config.yaml
vocab_size: 8192
norm: "layernorm"
norm_eps: 1e-05
parallel_block: false
final_lr_fraction: 0.0
MLP neurons of a small language model. Each row is named by its layer, matrix (gate and up: input weights) and neuron, and shows model dimensions 464-559. Each number is 128 + 32 x the weight over its row's rms, rounded and kept within 0 to 255. Numbers have three digits each. A neuron's up and down rows have the sign that makes its largest values positive.
After each neuron's rows, "fires on" lists the tokens most often at its 100 highest values on Wikipedia text that the model never trained on.

L4.gate2024:137081079101116111104167115085156147093156119127149142141113077139129194115124111131087090178165144117112090136093103148123140119125120073114176126092109119163121172150064125082108088135114103105160178156153131132170081102143167099201112143105093152119201142100141132155109051133137159123
L4.up2024:128142110172127166134118179156148116083126109082093110096106168102154155127133091119119134113181147133149183163141155180109123088125129127095149177126169093097154163127119231132066089160153085093163157158161174098134066123125139106161071101127127103164147117136153088190149113096114173141
fires on: "al", "ial", "one", "inal", "ular", "oral"

L4.gate424:144077145130124110119181081090088099126144130080131102124197121145121173117084174111071152111096120216125089144112181158134145175099108094118120138182157148113120153108110145154129176142155129112111136198116082111177136109079172141112124139111127121114082177054182146118100102132083156186
L4.up424:136139109098148116126117100068151160190130179135164150120186114106119144102141116151088146142141127160142056077181191168106173154171159116089091100134149115161186098160138125136178135144113144165109184108197083121099132112170122135111122133111124167141169144119113149160178136171139160129
fires on: " up", " back", " post", " Up", " front", " off"

L4.gate378:117125160107198185042130138124091129076136139186116178136121169116097075088098115093149093108164140147162157146095108218111118208150107141165128138191063158107138120139141098151057074105194053138107091130130123124113088091043132115189139088103154156068138120069148114101172131173123166150
L4.up378:154191132115119144132151173142126107127120067215134164141153133160084131110138043159186149116110173142126164119142105156092150109099071153157121085138139100091134157133132140100053122114102077159097086161057161134131094144129158144086134137136101097113055172124110156145209179161105188113
fires on: " (", " |", " –", " who"

L4.gate506:166116108099164127078151159129136096135130143152081105172136126102128128086110098115154111147097101094180079132130118088129107071168159084130116145114155149152101119143108106148122223120140149139120126132120142121098173187072092155134097137092153096182200154126150070075125133128150147189
L4.up506:108086124119129129143134168129125117163193175118135184149013136133171132127072125098107146083153128120139113091133117156126096140112192124106130150164111065148099156206129142193102111194147156145134040164098196124217181158128112108149164119155083095079093183146108093192106142125132102115
fires on: "uz", "it", "l", "j", "or"

L4.gate322:143093124086132129069106172177188133130104110103141133137079157108098131161133154074145138171130096134120176121139144140111167122097136073136135088123155151125173172091128113106167112121149080212102122164164122126180080194181145162142147133119077053134158120139124105156119136133165160127
L4.up322:100128167117086186099106133104148100132065167171085181106142135112184141122162115098121144142137157163081116155076128153147123084060158128149132143085133182126144121138110143129049153123124138151088090190131128137173079149120128114122125083120093150146094182096151112110135155136134205125
fires on: "-", " mother", " and", ")\n\n"

L4.gate109:128153167135179099154147165135194073133110108105208143142092099111086122109102114147162128141144174154139135123096107100153109168177159129135093115158116093154143133133097110111112087118102061091129148135157173129191130183135126108089086125098131105140191118137065113164124130081100163150
L4.up109:152137178120104100143135104104134181109139206145134085107138113138217091115165161132169134147165103150180096133123055211164162048083100119101126087142173129180099137141111152124119200104150118159074154116149154141169175088018109125151160130077116104113164108112160126105147120150097125160
fires on: "*", " before", " around", " lb", " Win", ".."

L4.gate733:113089154120089177136127133125128145100099133182119160110175152107139139132108124119105166134115124112109099119115116079126098136141105094106164172090196167081102197084107107121117142138117137107056202129154082167089050149149107150107106090191148105129153115114072114132102114174080170110
L4.up733:087121157121143156117157114086131170133144122109079156129145143181177169144134104168121183139182148140122193140067092126110079070102104143131125127086163133136164103095170161096132112104073145182087133134115161143111119094108112080156193111183187096092130127140129154180175056141145153125
fires on: "ov", "ev", "v", "in", "ova", "lin"

L4.gate2569:084107115151131128098144107107144113160238103115058105102145142091134130110180140118154146189083065101148133110157109113146152079095099081112155113194123120173160130129104157115151050137150121072167075122143100111173149128174119092155105116136076121060143119132105116108105139151106163104
L4.up2569:188133122161085108157149152145126113180144104158155145142145170103190164179141086179039169193115140118128112118118091120080143118132163172121178185116133151159177121143149188069116172175094170173173081095171092123157140094107099126115131136134113067088112043077143059208145119151179167071
fires on: ":", " I", "anced", "I", " anim"

L4.gate2124:123175124177153094116159134143120189147042109115212151153092137123129149159146135131132110168101139111175162154175111168176077141127098164179171090091163155050130156106123098109105178107090135201106142167127113142163079172120201215110123183147133107174118100116145076139129146117169211108
L4.up2124:154142148181110110161114039176115135182123151183189089185066149080079084164175133085088073164067136090126117135105148144140154132152072154161119171047157168153087113117121149068090124084122159145171101090131082181152161175158206118189152091115118103154086128104075096173078134137154123115
fires on: "o", " Ro", " Po", "ao", "co", "lo"

L4.gate1521:126129084189146137189167202157140101152127144163161131108054118096142167100098106122105158146161136113147165168140145178156103166152161107096180116099119159125128215099111178107141143147104209110115107105101102136105120084093182155147055114163153134130134095092074162121096101096102112107
L4.up1521:135108099111118111130118102097085073124095135105123135100169179143126133082130083095141148140147145182115146140120101166105104168168131147126092108114120112048170199078082158174161152111098143092149110122134172155110165144142114139105160108104164112142115106128115103071145132095126162052
fires on: "in", "n", "he", "ent", "iss"

L4.gate1656:202126107126111170150099139217150129127131105127104068150153121153162181167125129133133182143147109141170121065163116111159129143119196100125148089122096134133097120131075081173086102208149118089147169143112100175167161136092149086090095160151139108116083174094189149086115140074116104130
L4.up1656:191159189111164107087081164109121122076080078136169174114085102209116175129141121148084121128131129170106143117153114188144105120112136134154193153148112104091130075171169064112066175079148083185135155149121130173119125125162153177101124113100097099130144123108132091146163080139126158138
fires on: ".", " Type", "us", "aster", "ia"

L4.gate102:123131144052075097149102168104081087044192150081137214153116080181073142095139135129127110037094156168173094122046072159076135119179134142123134126147097105089143139155101152133110054179145111105137123153079175144146142099141093117194189143134159193108110095156142134112166162110108159157
L4.up102:149156164148073149115082141164141182133147125153151101133125169091067129154081211091111121165153165191056175148096128090119136120108070136153125119101187136168097102094136124140183150118070114178132137116066169142096099155114113113134181178127067090094117117169110169105126150083094154148
fires on: " of", "s", " Music", " for", " Film", " from"